config.yaml
n_head: 3
norm_place: "pre"
positions: "rope"
tie_embeddings: false
init: "normal"
init_std_up: 0.0289
init_std_down: 0.0
beta1: 0.95
beta2: 0.98
lr_head: 0.00366
grad_clip: 1.0
decay_fraction: 0.874
final_lr_fraction: 0.0
train_tokens: 258000000
MLP neurons of a small language model. Each row is named by its layer, matrix (up: input weights; down: output weights) and neuron, and shows model dimensions 0-191. Each number is 128 + 24 x the weight over its row's rms, rounded and kept within 0 to 255. Numbers have three digits each.
After each neuron's rows, "raises" lists the tokens whose logits its output raises most directly, leaving later layers aside.

L12.up265:154148117090122132126131084124138161121118114120146148146101115189135127166104090158099126120148155082138098139150128131156107111114084142121125119118145160148156094112155094112183121150141162109107099121097174084108100118139152155147152167125168130142121137121109091155096151162166117117074132099111107145148101155131119129149108153152141136115142119094161134180151154112113121122124142120112131135142124114065154135130150143166134128126108113094102108132120147091090136113124155171126117161128108099124143125161168136104179102149117096152160157130137112127170117095150170100
L12.down265:146101109135121114112118125160099158117122144198150116127137127137103111146133168157178146111127123124150164116124106130132098139082105101130110117162124155065132138147101103144113133123158130100115137137100117148104114106118155123125144118132132123111148111133162124122126162114140090136173135120141109089123105132117138151089110112146111144139136116133144122148121155131124081116150091131154143077096140088079137107157178152092143156187076107162107131146114180138139129116111087135107133102157122161116129129100134159160118158116145169172171096114126053098141110133129132162
raises: " |", ".", "\n", " (", ","

L8.up83:107123137105105130130150079135107141119123100154122111164131139151082075122151124153167088082159139119141126120146130131171147145150117105147136103164098125163124093158140146165159113144139144070120120097145115096062146087146142146095166151159127131121134097143092138142113127107114133125127129071127118121145109140101128124122143125107147142116122130135159154164134114125110133122123160128167153110142161151125130121141171134103154183114119128139090127153154126115144152160120093128139129126162061129151115110117151144128113087113100102102155076138156099129103115068174169127
L8.down83:099095149136164141157138128114136101113118126129081156122107126136141128165108136125106166178135100105103159103120141112159075107106133089128113136130129118146071150135110104132171129120136162105119107159132125104148158116102131131137146118137120179130124128124166129120131205158117161145085133116164155128154101151128144144126125150122115104159146160160127095115154145127130112140172128156119143104153126143131128121116094114134109056111131164131180132099143113119095152144130089099134100087094100130112112116125104129119112120114131101131122168167110067167123060169127124152
raises: "per", "s", "t", "me", "se"

L6.up202:127112131133134147109112093143136106133123142120159162135121108107098039123155126131139084124167128116138139124137144150079133139100108108148149110146095089132190102126130127142115133114178096088110118108107118132140155119111134125139159166180165129136096112120101180148113132150160140125155109113153120130143140158112113144139158163158102119103089120138112148115130111194098138143104120124138206136149128084119117108161107167116125115107132125152110133117085186138142131111113104139127075107124107114150125162168152102133152139102136101112168105098127106133125100131118135113
L6.down202:113113114111104098132093106154110128122120145114114128118140089156150132190142136129121166124101163129138123158147118107151141110150136132140110211138151128134122161104151139135075139137111143122128103106126117133143164088150122069117132149111142153152129139156134131102126122125187093141104128132117107087134120118141106089123125118146131105108107125106130081159070155112119147134160173164158071105122130143152123117140165105074116188150132139123134140183146093116126117139107109112157146112125136123159126147064134123157120109138148127145153163086095132113130180132098108112
raises: ",", " ", ".", " and", "\n"

L11.up209:133146125110151119171152137128159140145116124128188129139088163125139106123136161174122121122142113120158101122156131149116142132124064134115122105173103113118086126129121134119172157128134118139144128113072185091124109114133072134177126098147152097102109123134142105102106116136103113124108142104127128096154148116153124129156112142148149114161083163086121156140156129140141139126110093095136137168145154073107114109124118130132132121072135149142106141114131116126136077086152123186134118111124121119113144154135128110118212132108083164133144149127104114120114088097160126103
L11.down209:128094164117119123083112133126111140131155136140141122151198117124134146150157111113138125111133115154117152094134071131152154130129112133163124128112127145155123119134110121174123170094124139118131122110148098120092116126136134121140148163113137141154138131093128118150130156142156071080151090145135083119109134131105111114156104115092109140150117079155143163128151125097130158141102111166125119107129103136124138087141148143111064146115107130127126147117108178171167173143114093122140195087126126113106138140114146135200075143146135156071122117118159118107128171145115110102
raises: "\n", ",", "-", ".", " ("

L12.up11:134125121114097159122116118121128114120104122113145186136071156132129121133090149118139134131157157116136120152134143138102114138154099138142088095096112123136083134131143146118185102115121141169190110131113139107114128117089145131155185126126143090130106157126131092126125155102126129147115121094090127114190144147148100150157131118094145120115095139121154104113148131146150145131109154087155146167151114116086151131139132170111161106063125133101142102133112152115114140067134162170146111166161123144118130120159141105156207094128129123119133166134171092116132117142139105139
L12.down11:119103138150115096111140106152129132130118178137157113141177093118147151158157126152151133106119105113121102094101100122162159107142122086147139148147143127088096139137098126134138161135118130080130091082130148163136092154122121138116108145130100138092103108127118144101106167168117125081147129163128145120121158113101125128095143077160123128082182112151146153130128147112118121111143138138114116081139157132138113111136146095095177152157121114183111180123167103153168109165084080154150137118083152136107141118122139124142117134096134119112173082106168145151134144147137117129
raises: " |", ".", ",", "|", "\n"

L8.up88:120133159091149078111137150153149096169114153091152155136136151129118106121120130132135108080134126135094079126130149132130106143133114168117095126135104144120163071100158133091172126121147149087127091149082135139146097097119132103148145112160149138101082091165109135127116119180149151140085144133089076105149128129120130142145096176084186090129123114094091137109136121143106090139096116091117132140144144115146144142099177128138193137136101128123103141118105143135114124102095124147136099157125119123140123139147143127123130107082153153140146123158158115151123120117154110087
L8.down88:118118097143130147103121115121103144096136086122106109151099148139149141108121147138090128204116140154152175112149170122137134122090136120117123118141136125157109180137085091134077150143124121150103088129151071135097109117148116145081147176089095137121127168153145126111133160099119128129129134130149155136123099109137106126098160117172065128118106131159139126124100184130151134136163179141103121152114103181100107138148114133095074105144136130109145146118142107125139119123171139133118128117155131109123132124139102151132107149187119123119087122131094085131138122125112133182
raises: "s", ",", " ", " and", "2"

L10.up59:139155168140118124102129141185139091132130096096125142081130170099086114127152111088155081108160160148127108174140141125128123117092139146139174100158106134106148091137099142115161129106109124122133133115075144087136125131130106126160139104158115150103088095118179091130108114168149138094146096154112130111131160157139128144131154173174141113087125133057067183109142138161109084123140079127118115112093136122119127124119140115145111140125117120113137116094132136142155141108099142124129149155122103151147130132114127143108144102128104153172134096134129140086140107164132142125
L10.down59:126114091148147173162125134109080145092141155131134174168124084137185123185104159111115188172138130137161123096117085127129152129172124091113126125073110101153143153106119109116120156113122107161124141127131128100102166146089145131154104118148133113153120136136157137148129114115142075125151146148114121139079116128113117127181118125090159100087130123172104108110122055162155143149111114155131128144106111159137131157133110107106149123129125109124166095120106135132110159128140094113129125134129125103146098107108154092155122119103152130135151131094130146125125181146129098105
raises: "ted", "t", "-", " the", "ting"

L8.up28:198109140119158097132117141105102094106133128104153125137173134134130150089124098121095150133168102127102120145127133136093086135123135127124152108109124128135119100103161139129152121094115104127121112111103148168153095141139137166127115121162148132109104128110132148124083138117127144183108133091118112070085167136149112122127109133135118167115149119117121110123139133153123128145078119124154170158205105119133123088126126184125121156129122098141146133124056162154146165146089085149155147140127104129110126143148134135144146143116081112128092102104164107112149121108102190098
L8.down28:100123106138085187143140123078113146131125125115114117169126094131132133180115157121132156178138181150153151110082099146100167120137135128141150111108153129095101157108150087120123146170161141175131105138121107097113134147152151153157137120104101143147134133128132146109165149131131094079138119135128147160151093127083122111150100089119149123128100136097139143138125130137129138136117135155142095127101124133106146155168103133087083085118148151124113157108095147129118138078148126155085131121104116123124163086152118117139111087146122138111133082156144171133075177129132130168
raises: "s", "-", " ", "0", " in"

L2.up118:159131139093107078164148165152129148102125143136148125130148187171116104121155111117109129111118137169144076107151135113110134130143134165104123102181141152119127089124141118160124107135095175100167134099121117126121121116140185078090142097091122124168145105128131119086101084109109137114141158102123115106105090161145149147096115149124131151116135165094131107127144126144158135163118155097148120145131100099150138151107163157128149157093069140092109081130153128136156133122124174131116113113140131123113135091148160132108136122137144145185166138125120108158151101114151134093
L2.down118:105140112132165157132121099103159131136080113162157129089134123125121122132095131135151169210089133157094133138130070138138096143078209133103119135095098130139158154123093128137085101170122127161138133152140111161149096120109122114136155151168129136120166114129137127105130147081122141109117115139105144156113151121119087118136139116135149111147132120121146162128140123152100136113100152124124129123114083113157128128127121132104106110128106111128136157081134111121127113155158161097187111157121133055140159121160116126112128144146158143148123126113093126076094152102167141114
raises: "9", "0", "ult", "7", "8"

L10.up304:135153134123135119150134178117130127121129169146147139125106121174114127107113079158093138124112122072148120147108132108090079123137123121132107114145138124186127153099161104169135159105135161091113127185133171113120095126108148081082149095144110090138105125159107138151112099133140132108086176124123117132121110149146147105092131167089131113151110149108103149123165127162110135188138133123115133147140123072114130121171137159129142116125115122131137096128144120130100133101155098133138108175116147119103112137138130143134165130136135165132131140122160097122142077056184141118
L10.down304:109108115145131118103106117136146147150112146105121135126166111121171154110118141131136122148124106159142079129157067120139132125058159128104147128112139107076137087086127191097122112152116112158108105132124070167165164148151112164127095108113159120102148106140134134113124125116104101151145109119129114087149135104125128131155129135158157127143171125106096099141129131112107139078104151131109134133114120135138076128125189124136119184149126104153119186132095155119102144160133170107126100107119132142111139152132142140133104093147120147141124112148147152182137134190119096148
raises: ").", ");", ".", " respectively", ".\""

L11.up90:107175138133144090135133111144143150136129126080170087156135146106127138112116176112166109139141088099107132141120131157114127181146097142133137136100123146100120131071140120120125101155150122116147108148119138095122072104103118144118122090165137123132088058119107166140085169102138136101133071135129119121169162123122153133118132164087172111122130115109152148142131108147125112136150086134140151173129140144151137120117143155144150130100127153112127115100141144111116112103128154146109114120144162058151106169155116126096146085102091115126162133147121093112156118104167162108
L11.down90:166088106138062123118109122154103088167157155145115089127108119098139152126107124126146120081152095116079104124097124120133128180145147144138151164094097161146122163121127142107131134124200123156147111125134148093126145116096164168131137156119120126130153124123101129138168119096149115139153114167104154133104125155105115103132131121113107146147116125133121128111126141104110099121096121117190105117136145117149136109152174116163130132097199166182126192101143118159112162131106115124127133097123161140132123110143131154088102101143126137114138109137088130088117164147113109104
raises: "-", "th", " ", "ster", "h"

L10.up44:153151124146126120144126103166107098105109151049180099176122137112112162123132182168149133112101184154080134117111161135118168138114102112096146145133152174117148131102132116122145138125107114113142101116105096141126132141111104117134120136112145136146112095153159083133094098148104152121164123141138143148140169123104138118133138145131176111095096116093120118076105131167110111135149089104116149154116119126156134137115150104130150126116083147088137121166126111084144113107147161084111118115105132154175137119148142094111172130147153150184123094155135125165136115135109107128
L10.down44:102107127150159135149156131120109133128123107125090138112109157123128123159114113092060128121154107098104113147196070140123134136121138177091140132115113057135143157137153159143135115141149169142145157127110166091161119123112138114160107165100155135131160124098135113127131087110129123113126134116090137167166129153141138125132143080130119123173142144120067135176144125099154148090131119113164080120113083132097118142098130133122127109141118142080105154106133142114131106165158144106132154094171121144129090135122112128151123108108134102163129150109110147128106195111126122143
raises: "ted", "ting", "tion", "ended", "towards"

L11.up285:179150122137174118145121116122141123115110118072151117118110136137128147113119125178143149093121167131138146124130132138127140148147060161090155149116115173122146142081169127103145111174137110119136136106105137087120135139164133125168137125126151097100131123129120111172126106138124114146106138104151109103134147132134124137153151129108123127118113146096112168115109110156084149115135105126150107172147137095151098140120135127116115162029136110153065068120107153127117119108141133145172101156140101145115128136142129100119204110142120141137158106128106132099098075116135138139
L11.down285:113146099114104128119123137152150120125156118108185111165153126118136107123144115092129128108112129143141112119141098114172121132142147094146104145154137131148142130126108151145127110109106134142114112110126078132138142135128142146060166141124122145133141144133110145111142113139117000107130121107133126112129117131093141129107142109127108130144108098138146132123129136134127176122175137145119098124104142149146099123108132110133126138089251150111165127133136149140154144149111129147135162074129151132110139128121119149139110129152134107128106160144117213111110133154128110130
raises: ".", " ", ",", " of", " and"

L5.up141:140135177096121098122131139095143152126083106139124169147128154145115133140147131130102137116159126082101133146130144097112116172080136139124148110129103114125130073126142095087159131105172147111159114146137160102102137107145112116146123111121150072139141125149141124149129060127153185161121161145107125145142156118174142139082117078089135159150135139140091148146147102113128176149118132127128122153122092079142118099090111131158140131122122165138154124132100128156086102142136109112102150112168097134121067096118166117123139131111106094145149125116157126126119104085165113100
L5.down141:109122115178135114110109168123171126193115103130167129102132121126125115079122125143131171192104152144147118145105054146122132107145182068146112152173163150116130136165100131112128154186132141112089108127128094153143146136146092155115104127088125154143123179117125124130154128116114117127149124113098144119119109124119133122163157125135129125119094117111116118131118136162117136079145151120132123116115148174081149137170115108102099087106130098121177121141117123144139166146130140093098146119143134124115108143126097110093108165111144156112081077136153102139137118116115116113
raises: "1", "6", "5", "ad", "0"

L6.up222:165111112114152127131101104155126111164161146111195186135151140174119116105141107098099105115142115119141117163146122107068131168118096121143140088110125129132146113133180109110144144116117119101174116138115155104168127078135114112123119132122127113109120142120155151139095118138179112155076132122129105117136119103107134131144119133111114114119094162108158128143167169118138107151080129094145130120148132064126138157114123117139149118117135149089141089131104185137119115129119139131105128124163150134146118162128194140132212095107104139155126111123136138139160093131148164114
L6.down222:134161179138147102109128126117171134127087129143077092135115097102154129147106138136152159124138126116144167127135223128159136112137137119115095114118128121137117129124051144147108126143142145169109132101110120158105144152121128131120108129130125188107128121120137089140126155114122195114137102181126156143110145158119111114105167117119109115165134113154122089114109115114127159113164153113136118114109096108106140100131104111112094155128151123120126191113152120130111121149145104163132135144156139122123142096121093114068066155129148147104137172158089106101100146123125139120
raises: "8", "1", "0", "5", "7"

L3.up58:102136122108144128121112120154133114161138171110171142155152124189126101133101112146135111122145139112135100148114119134090147134130089124132134059097120172133155112134168136148126098123108136100152121111133129102092134096139140077129154155080151136118133099126108140160110119139123118160129115142132088137163116150126143125139105119111114073111126165110128137172141111124138130143141139132146174110119147080129148171092132107136141126123118168095132056129142130110157115142157150126116114137169133130206091133158194084120159077095155142129169095124121129155132127107126138135
L3.down58:145128105172126137144111135118134137154142107147121094087132117132108146115138144077148161144116103195107177103142157093162127119173139109114131127105122140111134114142097093128112153176122158166096126108128145146154112144081134175138083116153130154105146098140150097117120165082152167100135113121119133139107138138101142136113147142169161160144111135124136125128148126117137126115132119129104057105137112164124113058150140115146133118112113134179115149162136131149099139133138127119189117153106114102131146109125095117090102164145085121124098132115141062115114171139146153116
raises: "6", "1", "0", "8", "3"

L6.up244:097136143135149094183155114122116156116098140137146131157104140121107102175116136166137090124132128102106165145149144160121135141176128166125154109132106188183125147147104076148155124132142142157101134154128127089115132098152121134120112157128091073146065085145121133126095138121077141184099169088124117130162125134150129119139085114100191124132152124110122110168149123106160083095109119106138156152131142139120127139157151082116114116100127176111113151108104102099091113106133125130099127126130155128121115125122135099094134106140155123138149098125133113132152122130166148121
L6.down244:132174139103143077147087107143095128093126122115146141147146143114115121128118135103159111110174117165138146103096195130093119088158117142132107161202142100099161162113108163104171102135136161090118127077129150120133164129145150090121112106127133182153122140138153114164127170094142169133131106118131076132180130151174119123120120129118113107152120086104128107083157129143083115142142107144121148141126117163117119086129135113120137118118103102123142109128179107116122108147136142110099164117132125135125139107118181153129142136104146108097094115152086150125128117134132114116
raises: "ments", "ment", "ants", "ous", "ary"

L5.up247:154150119115141147139131142103140061139113126108138134132164153153114087100133099124155128145115113117163141160121125140124079130133145148088148126105104122146098141148104116121166127135087133087135109131152133108111113114118066130104156135173188170151090057127098117128104118082110170146103114104128111135138124141123157120113124140099176128161161127084120111180161100153125140122144139130178143152151112118137116098119127127141151138109111142122154135153099174148110134151140138106122105114137102100139070132129153115116156095116118178116125132112076095145163107171146137123
L5.down247:115102090127118161096109111152104104104123123131168146132132141126138160131122089108131091114113130148105170108150130121162161109058117114144120124169141135154118092144127127137116090117141086136093092082156115134130106124143139126114113096089140148148121149140115095163131152138123145159103176160118101142119095119165158064121114137153116122117153075145104116170097149089085153143114145166056115129131125142120106115109150121120105166121135124148142158152152158182129139155166122133144124101107140151138155131178093127151168148130118114120106140125156146104105149168129133148
raises: " and", ",", ".", "it", ")"

L3.up158:097113134095165133129105138165136124146101107096137138116136090122128085118129161131142141116115124125118112142175123105137110123090111177114094148161137141143142129133144112105146139139109156124073128139117137078090125118165133151106177172091137114089146122170154144096153168079095154133096145137094104128142076100129108126127127140124097075175143120140154167115142170134094107167119181121133125096105104131112137161142149107105114160144111112158103168130146141119082143122138168156161107109132138115106141158141110185119121103144145175113127111128082132139114143129114111136
L3.down158:143165100134089116126152150143108101118155089128149124151096126175209119153126145086116083143137109127136093140161137170088181144122099105132136128139128154114130108133095144158114121101127119128127152120122110148117088135130147113146097117154110134118091142103178119121120128151170076108104090139129152139113156134092150082108156100138127188099138112117110154127115107107164175112090118101154164104122142154139136108122137114119172123161148124124114083138122171161120131128120117095103145162119116146145137149118135091165128109127128119136145174143127147077104085115129101137
raises: "ly", "-", "ive", "|", "f"

L6.up137:131128114121113130103108113123137114117140131129144170150120163186107135115110147153128102104122121137166135118128135151126128143100117156125132076119110125155138081103191124118182105170155134116138122140163114125181134152148146120126170128132153146141150113150124153116110143108149120153046131103145119109154127168095100118137146130131121119113088115102117140172128130095136130150108116066129127116138124086146141119092116131156142123100140146097123075112109157143125101096116155136123078130124112130131117127132208148156152069085129155115107100142170125170173098112129134137
L6.down137:129153175112134140116121131131134139083076118156123089110153115093137112124151082146127112140139134144105166135174107123120138121113152126117125164156140162127135146120092118162070158144136141147123139086077160129074120126125121105142120140108105120090130162155109064129120116148137166116151058145116126126126146143146145113128147121135130127118176164157111123136112120091118150118125128147104118118091125128098127130168140122092113121111131147115158171113117109121136184179093126137159121132166110143109184141103105122139066160124123137134195150133134148109133149140087100103
raises: ".", ",", "9", "6", "3"

L5.up161:151123116160131160171107150154149101136136179088129158103113127101092089095127094089110116107152131077129123108102115172119145155157128154123135111094155114151115120112158094132131143144113141130186102157094094108086102142150115150132160107132108122132141133155089161124122112130125132139122136046118132130136109147136136150133141096108156128120096144113146095109152145174154151130117155099167148123126112131123160139146100175094202117128135130145118126137134182102102120162111106118133090156172122105127116134142144159095131115156140127176131126136159137120136110125104150078
L5.down161:097168136083110122092090074131134154099154099124118107111143142141139182170124169121136149105110100138152130092150178075149153107070105112182131142146109159126152145178105116150132149128146115147117157113156139127103160083132113107113133146114161160109104146141107105139135121146124135115136110140153113160135126141105123117120142163153123156118172074117143119128118117097152122140141129151067084126116127159094116129124148132118071122143121127107134166096166105122110167157123140143106150127144140138126097100123147142174084146091112153128123142112125100093097148156120148119
raises: " ", " |", "\n", ",", ")"

L12.up374:121125126098136093108171145136161128125160126126137129159118147139116097138134106141148105154103152128144128125162129109119166101126127133101127129121132142134168109101137130120097100116142114132160135079062105167149141095150112136134119108170153076138084123128119139120104127175155115117119155131143113114105122129106151156157110133106198126149182128103104128127136043120143108114119106120093151131117113138154181142113167102127162133094083151131108143090115161134168137160115122121119094140171155126156125114122143115144100121106138157129124064136118100177110130166123150090
L12.down374:112126154155108154124156134140118136113135118108116113126121121102141137116146158144136153193103150218127113094128119163115158122105103124133165130161129108115136152131110117150132144141134137154150116131145091146117108141124140127097124110109129138145081129083138134132103157130121194110139106116151140129100089118132105137132168135180077119133150173164143120111154124119105134129166133147097135140123066161125122113147097144105127116093115093127121146145112120111131152138148161133125120142130132120140127091119127113104093130102143133141065133114117003124119133160090149142
raises: "}", "8", "5", "6", "9"

L11.up101:105092142081128122150166085116128138183102158080139169153119165117131113129136136143095139131123165114134109145138133165124114143140090170108136154116128146128115125115136146072126128152153133120114120128167127102129133107116121113151127129105191128109133103111135107118135125181092102148112144169122106141177071136143132160215124112141161128160106128088124145129125095138082122135129122156097118170103157111113130141142129111123173120091143176109112152102083162123108127114125150159137129128116149110153098084118138093119194148119133120110146118079129145133125113134128125122
L11.down101:125134109197131139118111147153125143105154118131145136116158090115118099176141102108129116119124082150124140116132051083161113120126129096106129123134121113140145145138127141090111134116114102105116129116123123144100141141158105087136130158158064154121110178147156135134128125114170011084161131132112177097130164136133098099132153177137134129124136136161133151137138141125125157144140142129106129138112148134093111098123129084109089132109174118127116128133124141158134097119092080140133155110123145128125157146129146134181134159144124142160121090129117165113144122131152133130
raises: ".", ",", " ", " the", "-"

L12.up371:113142127078107124082119080150120130119165097131112158136115113137100111140115128162134146067084189101082122111172157180159114101118122144150135133113120121139173115121157172125161096125129139088138127174101121133170138120111135162169149104151128131098146164124125155129124076142131138115135136115127140114126173116143143093143100131103125140141075139140149139181140116150132109126120096101131100197134110165139120111138141098115136145125107127141069103118135153086126117125105167178108127140139131105124087144121111107109121102127147123136139114112133130182129120113113150087
L12.down371:135114102183137150154102160083109088081145119115070153094139102124117131139139144108087125159153118109121145110142147108111096111168218147094138130113138131129091139129094137116129127147143114151098134150132136111127132160133136128152133158112128149160089121104102117140153137096142160133133132147106130144172137102144115121145188114125110156148170141113123124108131115133126116123111109139128145153130142220140134154102128157129137067095146115100157118139091116105133180133146114105099105105120139126112109151141052133128134125170130118110081137123147124142132090130145126115
raises: "s", "ro", "t", "l", "li"

L11.up277:148142126156123117134102151129165137107136110099167141114098161117149164114116124144095141114136136135098144145150132134122110148131123142117120153048098177133088108132163117129134120146062149107139102114115123118147107160126117136130135120166140136111157165149121175104147140122149127133066157100128087087152112073160131119122109151108125097150107105126118120133161160093115130180074119118160145121142112103158158125122136149154151141138094084129127161136119123138091132133127108152157090163159135099066137119133157128111182135152103151142127143146147087111160106127135154091
L11.down277:116135124128111101097138105135080122197105157109148153145154128141146117143138165162156121089103128155132143132135135129080157120160107144120157133148101120099157141128142130173102158102167147132101163109124079158122136120158132097118145139094118134128091128106135100114083123145113101129110092144178112109115126119128140125099127094134080150142141133165118139148102137141129151156098103121121148120125172120102142157129094129098116083153105144191114139136085133134125102113139142179109124099136134129154136154164112112149112140147142128119146085138104110142088210096096093161
raises: " |", " and", " (", "s", "-"

L10.up31:124124138172133118095159132151144066144137149133093196105110133166101088149129066124136157119143078153111141097076147134118116138077136132134172149098125127146146092139191150160138142128145116109117122130095117096142114141139105140134164121127140104094169153196125146124103114118111144187103115132127103130105162136144095148122119108107149146097119133099122135152127102131141125113127108116142132120170106120137120131109113142117090170130135122133133123129076163138119148149080134133086116115126133119193112135149146122156128155102136174091081106118128135140114092116123130121
L10.down31:118124111109118138141110138137111158134113107134117136145117131105139118110143182139155115126139134103142142162182085152136143100133125125162127136160111120139138168116089112089104135140089152175097100128198136117068126085158100117093093158100106129151132134103085076156144129154148165096129140153125152122156125149102113173141137098170094125171140140154124127148102167146155118153143085149120138122135118123125124105146113142093112112125066122132127150149155070126119106127152152098097164139110147143101142093083077114116123136136160118148116142142134138085156136118140108127
raises: "5", "4", "6", "9", "8"

L10.up100:125133140146126122119113080129143073166138122124150136131127147109123150140124126119142093116140142126092141151140131132133144127152113121138113101086087179128125083121082126141125170107145106133121117157116088126125114153109107102117130097163170162117067129171128158168062144173149143169132135179131094149185132131103167139119146131139131100101112119111157138113135129109115123149132143092176182169107125117129083106137131119143147143089102114120144145153111134069117123094097145135097102147116171105125128120153139148090152101100145129095120142124117074158105126122105137120
L10.down100:127081080140107148091108131121079137160157098108123150110139096143140127190123145134132114174153136066132151109126125127144160126167135111138151087169124126123117117138121123144119119153159146175147166153161094176110177136122126146114115131138129112117120123116178144133110116137138108085127113147122168104127122128136103116157096088112148107076135144120148123137132105094141128107139167133172093109176135112165133139104123116143104080091170091111165111143153143174151158125127122113134114099118124137149162173112104112122116115146143141136094133124101135082114174109108094117
raises: "y", "-", ",", " ", "h"

L11.up19:112151111146116115159140161126148137167112173112172130163118133144090115134108128142112183114151120093115110116118143159148126136161130072154146167111139091088143121093127134170157134159098117116119117179108136145144101149110119067106108122143126133147112097159133136152121108103114126101105103129136131129131139197137132160113145108085145107138102115125116134098143069127106135111117099154149119141161138133120130122145106125113150126115139106108144091150128116138115114102128120149167118193108122107066099138139129080116139078082141126151108170119169137117151105150155182153
L11.down19:125123129081146120130142119126173130140184093115115146115149148125196107125168142173173071132138134188106140142138123142136096129123135165098123117155135171166137140146104132118106121126155132149129100075109080133122144081124127124135138082122149112072081130108131129116142134120125111128151137122142105111131102087139151110149094163172115119126150141136108121153117123118161104099155142072084146148098100126123103127164173093103144135135095146143086145134107159132164114103155147097126147068137115136147119138106108101145132141139098143142164095152126109150119132136110114118
raises: " respectively", "\".", "”", ").", ".\""

L6.up217:149143146136144117139106146139186142155145134123133135111124127124097143120121153093107134114125146117155139150165144106070107136114133135142115116121118156096127118079113105134138145124146102150145078129105125137151121124106126097143140133115135110136153145157155105121084168125126167137097076184117120142144113129151144180118165092130128112084067123094132131125137102124117134199149148138152115120167116101103100102135118121135167128137054121137140128113116091099157103126108173120143126150126106130101144133115134129111143114081144175132133180114111096109122127114137097040
L6.down217:105142092153099131109146088134145140155120125083144101136125126141131109106173164144170090164148104141139149130135120129117130127158142164094106131132128107103173151135118123113126164142106120140118098102053135107135115099138154139131129111132132090111172121103131113130133118135158113096148109186144123130134105191169144109154173120122103142122120092123139128136102073186164094086145103123153119143163123152112180137157108122140118114114138107149176094120075104145130160123136096112125137105126098121156127159140105164099130119136104127149134115127054118131138138160115111122
raises: "ing", "ed", "ment", "ets", "allowing"

L2.up296:128112116117120095141151131145149129117131161112166171144106153133134100141155123119119101132146162136111126149144126149096141124160122124126103088140127153142144108132154142183159090077119132118155106125086095140131113092100159091094124125091132137164149150085139131149095102132146141146136165095088074138154109130127152122109107157118124107136151155112109116154165132122147123200098117131119124141165114097179153126090126144172146136107101154098145088096100108117133101123127136141086161101176129146135104095142141130125195124109124137159125160086135091159175121115140127126
L2.down296:100163114161152133145102123102137135136131129106124122088116094143146104104103125121119148190082145140106162112104122174146119144146173145152108164118145116166138139149093142152121145171143164167116155125120134130161102147109117149136087119111076120091116138106153128125116107091137162100162100153112125128097132152122108142157132136125106144105145151146127112115098143135065154104156180113132073112120096133126149149134140114112113152150160116122185136132118135101154116167072098106131112110101150163127185127092112086094104131122162147131103111129089113097169144128126123131
raises: "5", "1", "9", "3", "8"

L3.up315:130145155140176090100164137139129129115103147102129122174123116072137152126093154142113125126138140063082140148181140133163124111095140090102103147090086175167098144138133189101109135116129137099117122160132151153162089117113110135112114134113097124121140139122133196163146153119156144144101154107088087099122123086127141147173107105096133160119108121128118115142141138092132129181104130101135126168159126142123111091158165131119129109123111125165118156122103125105083122124121125154128135169126167109148147130101142131149115153158117106093122095115113101145106137116151126117
L3.down315:105107086104096130156128139145093151121119114137158147112131163159158125121160088104183157148109165157128092107110110141099104133144072163109107116144156125108150123104121118148124085099138104158104150101170099090142140098149113154119095093126172102130156134114126097166115110114084132125169147107138119142089173150120132126127112099133117095115126116131103127129123103130082153134123129124134133188146128129130129128134110121163112122130146113153136130124084156128172148103107115098170159173130105139136161149069139127174158102140126140147102116137148150088168142171095133104
raises: "ance", "ins", "ments", "part", "ment"

L2.up345:111143118091106147135158175118139090122111103131163127109099163127137085109142094116138112137143156150168141162141132146120143124138120202120139145155119139133123111116139102102150113149127141104106094143110114082120124115123132111064176073158122132134109131131132119093124122119147122110134154067087126114179117149143140157088150168165162178101142159098129110132157141122129114136089105119145121135120106172149142130156166139113138133124107139113115115112134170160139161076111137147156148142127099116103108133097104147097125087103156153133154091155096084116121077137122139107
L2.down345:139137120145084099110069117141122158115173097157095093119139130153095166168127148113146149154117139138109146122133090116125116148056105128137152119142146096101100148158105122150143130129110086137091109127151134182096182147114162166138102132135186129102125120143113102109139158149131107090109152140145120146109124134134114173141122119100136100124149123161129122160130135127140146096138152141102151089092100153156166145153116121137112137124139110129159150118130095098141127164120188104121091140101114125134110164142153152138148143114154134151171109134130100069086085114139107108
raises: "\n", ",", "d", "ol", " "